config.toml
n_kv_head = 6
norm = "rmsnorm"
rope_fraction = 1.0
lr_mult_down = 1.5
beta1 = 0.93
warmup_steps = 200
MLP neurons of a small language model. Each row is named by its layer, matrix (gate and up: input weights; down: output weights) and neuron, and shows model dimensions 0-191. Each number is 500 + 25 x the weight over its row's rms, rounded and kept within 0 to 999. Numbers have three digits each. A neuron's up and down rows have the sign that makes its largest values positive.
After each neuron's rows, "fires in" lists the words (lower case) most often at its 100 highest values on Wikipedia text that the model never trained on. A number after a token or word is its count.

L6.gate117:497493493456436490514497506474507483491506508471528490498528498515463514483506479469500545475498492495480483546500513505527482502525487493502518479521502527528504531539498520498513503493575513481501495505547448495476508504485522492481515444473530515490489521493519538481479460436537517519492525539530505485521483494482497529523496491472531453558503466538509456442480504536531466500498503512534506519486468513527500520497514525512525535548497466506528482507477490497494479512516489432540540484510501495494512557491510532526508493472466490528449453487483492519522467476493487528
L6.up117:518477529464472511498504521436487525471542525448500548528465503503502514445531512495503543463514498492482509509488583514518489515500477493456479469521490508530492488494553503478420476471534484491487473529522481521476508477496506457525497501492528482468518559468524509498518532473513475483515449544513527501462505481468471496495519500491516447525494487538511503434503487518512474499546473535539510489510478479512516472500501500515493496487515490482518513523489488522485488540527508482495489489503511488490469504537554520469525497485509494524473496472500535485517464490499511488
L6.down117:499495520517525540493508535527474514525489515492490512475519528477514507486499483499493504459513471488471508499520519498552489502496526490503477482516515506525527487483531516488518543482553486543542531435518485511483437431476531445495482468516490485548514538495494512497467502527433545481450474484457475482445521547519491498495483513488499507490509505524477469511480473470465533529468469475491502518490494486501464473512473506510504460518526473504523482529501476490501475462506455511486462496523493487515526499464475516492542521502530538526472449484484496504489518528518525503
fires in: "or" 66, "origin" 4, "original" 4

L2.gate295:463516483519513488501559491541498474526515496520525493487512501493516489541486507542486486508469500497495519489498522473482519479482540511531472517549521500460505487517499474496527456502462462470524477454525541491518484506506517543538491454508476521481503524521466486493500503446542506506484482485508464477506484515513471495495465505526529447488554497514528516508522530489479488468486478509468445546476481447524475503517445561487525479492497516523473480478495539515461465506513507501467477480479468514500474452503477517474491499507539502507510507560507516471499489502494546550
L2.up295:500550514503516473495576530492536496496507495541496507493545491501507497515513507509497502484513453514493538546477534458496547500464520481541497535521518493493434486519474497569513457480493505498497499456509523491487497494539505528560467459488465522491500510493515523498495499505494478511460497508498526516497530489466458508462479465478531466476511490508509508514493535461476472464497525526456521521479474448496500537581455520498521521551498517500488525498524494485466474523465502483492523483457516509456500496477489501500494492504524510552499510491506510500527491519506496527
L2.down295:519521485520531478544510434494508497510492541505501498467522483488512478474539502483498501507506472500461500556433520506491498531498460477534481509538505498504479512510467475510544502490485469518500499444523484515515463464486508474503441485501458495467507489493515500526552485496448475504502523471535496469542511505511498500489497500470485431471520482501552519495468512502500491474488532495496471502489501510509532515529484481439498555487493512496481506534510488499488516483535504502432497519480534462495492546492521488461511468544478486522544502496513531439524497525487498491
fires in: "group" 19, "code" 12, "champions" 10, "mode" 6, "championship" 5, "cup" 5

L7.gate500:508483501491498465467498507494505529492504492503493515505546496537505509521468485481462527515530551505528457495548500499492490452498507506445509483527493501441476495468444473514494501505495522521517462535514483498485560472436473502463499496506522495507502534534487480508521481525506425506515510513529477520497493545523491490552507497476504506445501521470518484538543510513523495518552518544529504453481468484501513476513531515550492457505497493492503522457513486475495528539527451482506531513499510475499502531491518509460454488518527532496511504521478512503458481465507503524
L7.up500:542485502495482496486491446507519543516505447498473504499531513506521495471500492472531528485489525523536492495490522501506501473513494523487470482520493485486539438477484479484480484496498491516506502492485519505457513513499451539437529472467489497480481524472517442508470537486545481478473490487526468501489466518552565504511472507544543505511482473485497509502525476478545510498511538494518488488505503439503540454480475491488541451473480506461513510506496504505530530475517513437543478470486490512472507503497474507473453461541512487493519484539489473526490486531484493513
L7.down500:516497527511502482492478515474472553510474521523499522510516554492544500535467544499474496484498459529528476516541465505509485538459530493478524499518438504473535515530465521504461468514518496507496524522522462520499527495459519481518521496484483490500529545505489534533488499502514421484558505516476459521483505492448497527534508504508508480543507494513459478479495537476466476478491535527533508444524471462485516480520556499512516487474468523480524508474487536510493493481527531491514501536495514492502531531506479528515444459498486500490512502503479480485476517509530496493
fires in: "took" 19, "takes" 9, "make" 8, "taking" 6, "taken" 6, "brought" 6

L7.gate4:510459489502464464503493521511475520467531535528474485518479526487533501510503500529486548519464516540436552512476548503515500525512485547479500526481499468502497549565499501515510512501514498541510502529547555491492483479465492498540493513517490501491491533494470496513520516488505505514494473498474503494507538532531448518489517494470506528476491539475518477503502515458509457489492488516505490553490508469506504491505528490526496494512551487493482442517528532510461497534548494494488495511472461510493512494496464493464496475476446563534550461509474496525482498517540495499
L7.up4:503488514506503459512464541500504492485509526508543477515503502505456533458479489501475497500466482541464509482484478479467508490504509507491505509558539506468521542490481473444490465482501497545506535530505472514542485490514491449516531494505466550517529540492516495463469468467498520455505492523491473479476537516470510452484509485505505506525507504524470533508506499515522519498519508514447507495537459515498496553535544495493517526502508533485526491523520518442518484529528509490438472512475532525476478499480509510491500498527484524489497433558467515514505520507482456481
L7.down4:483523520507454497505528493543493524479510538541530444519513510535513527489491508471478483522486495467481486492485496454460491541495537552482522445531511501502539514481514522498501483525558467542527560441508487455492479465543508473497522497572461477490483534515546492485524515487520506478508509562474500507527500489496503558503526502514511491511460508508492523503512513540498483463454502492491456525521472542489522508493495494519492496529497517495499504490522450459503484480509496489488468487509489501461485503525515473460485503545518490503500528499520461488476506472496498489
fires in: "by" 40, "plus" 5, "band" 5, "plant" 4

L6.gate79:472478495478485481433513466497452507520480502480480519482445474500500473488493470482517445465513493502526481523481486497466488457482485496519501509492498495542543481527457463478535470525540480539500508526502510492481487501488493512477491459475527481450496517480501491512532485519513432545481483512507497548458501489510464532525508516512491505496522515495506517477500483497503467473543528501522481505497497527509464540512508524484530494494549476482513502534489564449542557485501536491558529500484540497495497505520486516525501507527469536505477506512507529498529475456472516461
L6.up79:475536499508471490455506504496457524539465528509490499463511505461493486477508508474481492508516484495524510496461488539503513466520497537503514524544509471503510493525505502462541520495524502555463477496490545481514488517453492525480512480462486508449468470517531492520496488499514496545536481528532483466510501488474549476494490513471514525497513515480525515497476502479503497457516491509491493526519566505513430539528500504459495503493528473501494552482502513464550507480537506493503506504506506500481547468502469468503534493473451521512437529467513554505523510453500468534
L6.down79:506549507469520483519519484502516497474527472490482515486476473486533489477522476471497543531525458500518529514493440534431512477514498489496474482521514504528517528506507480521536503497510510487426512523519492510477493512487525532526463487497514533453488493545493491531482470532491501548496491495489480480497519463497433483498507519528509515529509476534548500455549530514497514502510499554510492546491513519520459499492492483562484540520465503511517554482480520498503504488518544472506500501526484515482493522511460471507513519540518480465488472487449510489533467516522467524
fires in: "you" 26, "we" 25, "double" 4

L2.gate272:483517518515544505488490532501546468497536530497470515500509516504465503538473457497493488537478519520481533467515541515486519518546495515473437483516531493483470489493447496514510500480471502489472530450470528514529505497485504469466511493487477531489493515494503478473434520511542471532502519532531494446522546524496499514467480512490532521542487500480490483500498483496551570484499454472473505499468478496481493500477481521534512542495497485544518492471523505469511477470473489510557509479482496529530494506498542485491504445507515516484488474525513504495446482473467520486
L2.up272:510505520516513516505478529508495471483525507496477486500518524495491513528573517441471503493486485546519495481515513491466528541512479465527448474577521478495464498493466535532479493490487481511469498450501553494516509541487478490505517488483485520472505566471548515488478524486472487520512493491521533473485554504468493507523481519501521470523472518510507500497461496475510559472524442497459510502486512495471496491514522478482509513504496515520528494499499483487515524467479501484532507418501483526486496499503546524521517505527498510488478479500532504533465443486454493486
L2.down272:512503496500495495497483483517475541536465518513544487461497510504550524459551538478538544484528463478491503546491469504485513517482469482528493491496485486529520569502523501469514511486505508516487505482531470512441485506482484519528477513498494507480532546508493477516534469478443473495495501493516472518465466477494501508536507477487491466485496510508475511546512528500482475524501528516506484520538530527501541501538502464450484484553495505465475520530498478534530472491537480505469493458527470475453480512536467545486522545493488475489517454504483495487500508508492449526
fires in: "season" 30, "year" 12, "railroad" 12, "failure" 4, "failed" 4

L10.gate43:481478491530493502518513519509475500486541487464493501548543500583488504484483469519526480458481515496481505456496509474447463510503488527530500513523473537503507492516526490505499518551547488507492478460482505484477559518491500504486539498534547529476470518503537502521512471482485496506511482522480480484505471520515486478512445510456522503530505468482521539571469487506530525465539471526549513480478498529521544468539536489523447478478491474488528507492510502518488515498479493473509500470508509525504518489505504476534497540489501516536478528538455472504492484480528476495
L10.up43:562504512509536506503510497471482508504509466473506519477520508559519535474485480491496492486464560483496486524482512480501511511453469498494508480480462527482539535494527479494520541504486475474496479462461535531442511480506496526497524460528541528511476538534517512494503540499523520509511517531489516534522448504526506524533449508471510542456496512469544511495492482531499492469543530509515549513498494500496559455545530498509482465499484478480555516483527501504487505544486487501500503458515492492495495501462487501474497497491511497489518533498464460476506492465525447509
L10.down43:546514494504565545471422456500507520528484521512509486479505499478486555516537529534504475501510534476503463524518504458483500507494486479521540508515495526495494533503511474510501560513550545428488548479489535559470513487532496471505473519503517504567491489502534503479510468523496572525487531465480519510478501513498547487532497516513491472513526503497475485469528508518505507506511497485458535531509479495513518523519505507471519497505506524515527499495500504477509492473495497515500475483521528513462546511437484508460513498523492513490524473514529514504503516507487470490
fires in: "for" 39, "performance" 11, "force" 4, "russian" 4

L6.gate8:508498500479515529499515473470510521480481527504460496510537526508530507474462493498464526529503501526523486508490512503480516482489515524479481487543500526500514517525528488493461491472484490538558515497486549487472502476510497481492480470496552436526485540431508491511482506531503502480528508488533518527500513536489465500490486527461504497521485468520555515448530536534499520454519452541465459498486436471489517496496528499504495555539478502444510516465487480497501495556498531474521512493518508520546516489503482517528500475502460501525495500516499478439515531489502495471
L6.up8:512500478508484469515504526496483515513555486506504524494529512543533568494562519504475490535482482466489509513510498474525481426478535487487514477502496517496487496486501472539504473493532533482489465505536510510500539434492526483491459495515491517526492513529527471493486463500483527520548555467546487518484516542490487511452530522517548448466499510489515545475530510511485508496566487516477482513481467508520488472507478481442524496494525529482480460519477467514477501464529471506484492451526504498491503493502522491538523523478524499491479486485499466494498528474492480506
L6.down8:502535470517486508549457494505479509492532467512534539527519517510454525490492518517493492508498483464505495539462512500475539485449476524490503515428495496526512531502488483475504516430516447532488513457501498462505505498492506519506483507459502512523531507521486484490460498483544516509510472454530451483519492500445498502475561523514515456492546491476461496497455504469469477498508520485502497536481529499509537487538480505484520564477493489511480479521513484501506510490508544513456483509520479495516521477494485536467528505487491529513533532493502481499483452480556516515
fires in: "of" 49, "eagle" 5, "aleppo" 5, "northcote" 4

L2.gate176:493479481494497524470500521506521487484511492456543448494501496534504504464515457493501472503509503502489488466454474526501507475484455490532509497490526473523504510468514510512494512542523512488497480492541543491540528448560490528476527519478513487513493488507522501452490508473481525484503507536488565447509489500525505486517482492500466524477518524469483495462455492502475499488526483538462471475490524509529484508471525519570501443494487521531538502510477546501447481545515501492461535487525537497497539510491517451476508523488536504484490458474501535515465529470513515510
L2.up176:520465455519467474481494510528528490502511479493502457472514501481487502474520485488514485481468486514479530482478496521528511492510465488506535512549506530516516549503538544502503503498522519462471469514506531464554491477530492509498503504484458521535486454505517495495485534477465456456561503539498522474505510477520486481521467510434482522478491513512509495501462471514469468489543549501466468470494535512504486524494514511542503473520449536494535463461548530483486488519496462496506512473510535502527546553530517473496486510482554480500505493492531487466496519497481510512
L2.down176:504493449491510488469472551506522471465477526482495483482525441471524507499506490477473446466503498523465485455453520525513550520484483497515519563543509514443519524496507497498514507490504492456514477464508497522557490473518480496454506491530472490519494504456519513490515476531493487510516432550500512447473470469545510487501416529482458516501493487501510526497558508435481495490496518498504515499499491507504505498473514511501503508501467523483522477531503481510505522528483498498506465498511521509473541469499506534513497527496523460460519462514497483504497507478490503494
fires in: "while" 32, "former" 15, "original" 12, "main" 4

L2.gate112:496516513504504460534524526517485544481489475507440478443503483543461540518489498464485519491504523533508509475469485507483525514488499494492480524480542537475544474467558490505523474487494448516486520515510538529532523517486487483525508510529476493518510503462517526514516501498522527451545508515512520538478499509450490468473477466539470474488505530539525508496513555453491508503493552469500506527505496504519490521518481478527508536467569530468519497531516496449454475496499466502534493517485482480468509495519504510531500512538473482557498513527499504514511485505498505518
L2.up112:485499457495542506485538461522534467501514523531489496519505546539502505514549498491455499509498465512499489512516526524506477514490472490556509473492481531519531505516506487518501534495451507451483509503476440511543538522495531446480508476454478487551486504522481491519525493519509513487503499521435522520523509486499473500508536495506500518516484480523472479492515542472557452472528508519548491513484462535487499522493552492524532488512535486504511502464508513459488501438500501476547504518464497524511485523465437498468503487553510463497486504503491504496498512499510510516
L2.down112:464467532505487492499475535526488534511519500525473466463495461480432537500503487512500494462512479550527525529510554496442499484470491473466517476493479512477462523468518530481472508511487461485510512502491536492504509556487512467470528506488480460523512514503489483505500496517507487508473462518513512501458506478492487469482507543547523463509500475486490476469512508505532509483491553488549502556487502514538541509481523504536544521439509490526545489530521472465501456493541488490496500499505523470486480489482461513498522517453475525515490519505511494473521469481521453490
fires in: "place" 27, "released" 23, "based" 13, "received" 12, "announced" 9